From a checkpoint of a small transformer trained on Wikipedia: RMSNorm before each block.
MLP neurons of a small language model. Each row is named by its layer, matrix (down: output weights) and neuron, and shows model dimensions 128-255. Each number is 500 + 50 x the weight over its row's rms, rounded and kept within 0 to 999. Numbers have three digits each. A neuron's up and down rows have the sign that makes its largest values positive.
A block is one neuron, or neurons of one layer that tend to fire together. Before each block is what it responds to, as a language model described it from the Wikipedia text at the highest values.

Responds to: Word pieces inside field labels at the start of infobox or list lines (Ar-ea, We-bsite, We-ight), plus sentence-opening auxiliaries has or had after a subject.
L7.down244:474556580477499511444439392460428504481482533438500499401500456510543549535527478510445545489455471587621483507505495552506488524488499487450573513470513433562530487458457453506412588476489558481529539502534411559512508570530427466495525519529439519463622546493485526504530482562412481510457518496552565540408401495536515502468516516405483518528421546577485478553481557537521404499459

Responds to: The -ly suffix completing an adverb before the adjective or participle it modifies (widely known, highly derivative, newly trained), plus be, been, most after auxiliaries.
L7.down265:434489594461493545528541447474493479465475516471491539483513440497494571512526568435527528497381498555500505494568554462525505534503460459465549472584498529457474527547434491447561496560423511524486547458487497514496518634495514511463405424525530542469524522485514520589498475578454427478426577587475539494488559435486426497346465460452497492493489537456454527454591402480447528483432

Responds to: Opening word pieces of a split word, mostly after modals, auxiliaries or subjects, such as sp(end/ent/ecified), st(op/ore), be(st), me(diate).
L8.down7:465505436469462429586591529524502496448557452578409448549486562518551426431491439473496463492424641509473480474473532482406558476531465427560468524489471574580512525523561474468471409427460384523409439460423492497520512423441515578466482483437569432490460434429470547552425601504543489567529481569509552469550560452569377506452463439474433441524420496467509553482487512483557566535520
L8.down12:436453536526477558480520581436457466525546437490661598488565455465470466367453571558553480504485483480514487546524575576477563562503598556506528458492429496461485493424506521562539493482478480464502478543539460505394540531530475486549549419488525478447442572416586457517398425535599500531520456378523491523480476557440580478503549510526507465505478637436487527532459525506570467550442
L8.down25:579622472529553494494375554532496382497458543558505572475510478553509488517423524439480463465518513460505510590352555468524582547526495443488504405514495569517545555526531373431471498492506496480488524436571572487458451433489388410456480490374515544428517561456465499539533505581426515516491599414566501553470487553378462401534495554502449523522459572518580439459610432513495487545476
L8.down26:497489512481472562544515435374460483518403491507509589469460443492521473482488469430587385470558494491501456517556514434486503435473419473511497502531472465469421438509481419487418492431501535446524529484490562489382397400481527513467470549460411556451445488604511551534539548439538514608394482527448527418443475490497516531515511572493468540488565571604515502510486573475509638511524
L8.down38:561525434564525496448492507516608488448446527437540528460530428496507613487469561486437525516554513416422505471526444489485614520500464481565453432511523488440555488511458610509556494536515493454501530526556431527563490479503579558543526512544561498520543436556422548514510467520461458460547446573470471377506442464543461514526482505517471540497516448544494533576487462472537557600477
L8.down184:571586483444413486543490522567603460561460567421523415416487502482535521533489491443477458478483424409454506436570531528504457447492518489426568507462551518446502469642575574490479480524420501577436528441504490494502496508491576499510552599528465534553551575535496464548488518572518561505539478575543548503475483542475536439535501535415584494537464537494550486535463552428456550507421
L8.down189:510500476583486513564552561540502488486506536416490475535509512456437557483354458495603442461567483518404518448489420479485451491446541506534504597572496459617475515420474455465430527579480476438513506467480574438470576529514519519546441514534519462436465542451512509635507575504482525546409435406538571498569512469484530440492399627375499552457524493535482599557431464532444496464442
L8.down295:519520437447553424488427462553593471521530403509492435522518558473513549534481496532519556533405447605507459485462505534511555500567541505562451447500494525552564465486540484459391544529562467535519453511544563488523640500451519452543466509529550570432444550416482520499515462405475514541520498365417514454497451506501486505460424455502513517437576548592538504511507501474484524485393

Responds to: Fires on a word's opening piece when the rest is predictable: "We" of Website in infobox lists, "Pe" of Peak position, "te" of Committee, "sub" of subscription.
L8.down57:459441522544511617508553500495394531520522523469555478425498502459458552495533545500483535469498523564468554531530488525608512521460465470578513438538499528427461524528470440494535603512516518421649502544432519503472501572531534555534572515520492418473586542449526528524441482468517569505579536603547511545562443532479547571502564542550529485582433533426524515557507559510551438473557
L8.down61:437513510564422472525502485528457541566623485511552536513525444456596560479485507481490517469570550510482546417556474551543565480480527470450451484377584493492532516464617403498428489530468453521495458400431510451431423555451456500505497513457485465483511492483503495576510530486629537619518479530557492473503417553421466580528530465563570531510442487487496474521536502571576568633460
L8.down114:536453477453467435497489470448554523509497498559539490339532462465623438535538485529458431587547524489536503492461550408498525516484503541457460493420557386433442452449476546507583568533519402497462454487412561608545533489486424610558525518448542492567548502516499502497567446546485353457446509449507421591454483469468398579528558472435465465527533458443510490533568460529511500396486
L8.down116:447471537546539573501517475549510457445515448477394504414425445533598428417581422561469542547522430548411439571521562496469562597481476521507520493508531525456474465420431545479497483526539423515578489453495509577492473481521546511547485499417493500494533455505523474516543512581488490406430539524368553478551519407446508467503513364495445521477496526473604438489402497539422497503481
L8.down143:499555465553550507441552502494465561559588448380548405492462396491531381539425505401529553646480432599411479475536575528556464492559441537408438435555505451584441525468472568452478458484469461514498408489541447502550488446487537509452489515446494448480547519591515507550429487465454501456607473449396476445456458523586419516534407575512520489496413515462526533558498515494497525429448
L8.down144:474476522442524463448456506462477470555473369527523555477504561585470558537415461569504507493494403453513502531517488523489565421528569400407486557470553548487502402568430497507465440545492590442533445340595566432420488488499542542555455529545555482539553536489598521400515476536434396549542515427498512470473462471460532431463471511518536435536465475580502454539444517420509524557510
L8.down201:399486512541453484486507583491420538543399535485528594529441410469520387502533542588501379637502517486516480582526542513559467522454463531572533546522484433514602532498489491505504554518454385536552546489553495551461556535517600557464528413660469517552504428393504535437533405443587516540498523449468491479541452484466548475454484411443452535498447570502470516506544556559522490486469
L8.down286:531476460446472544550496438567448510577484516491373490542490512427526499402593516512473550600605531475559558461478527539500619518492572513534530490458467495507574456578465537540479611504484514452484519480444580498548425478485522559509463489580458405494552415535471506507570534524557488418564516666552412517474450472452517476491496484471469495464461534455546536565530487510503425486509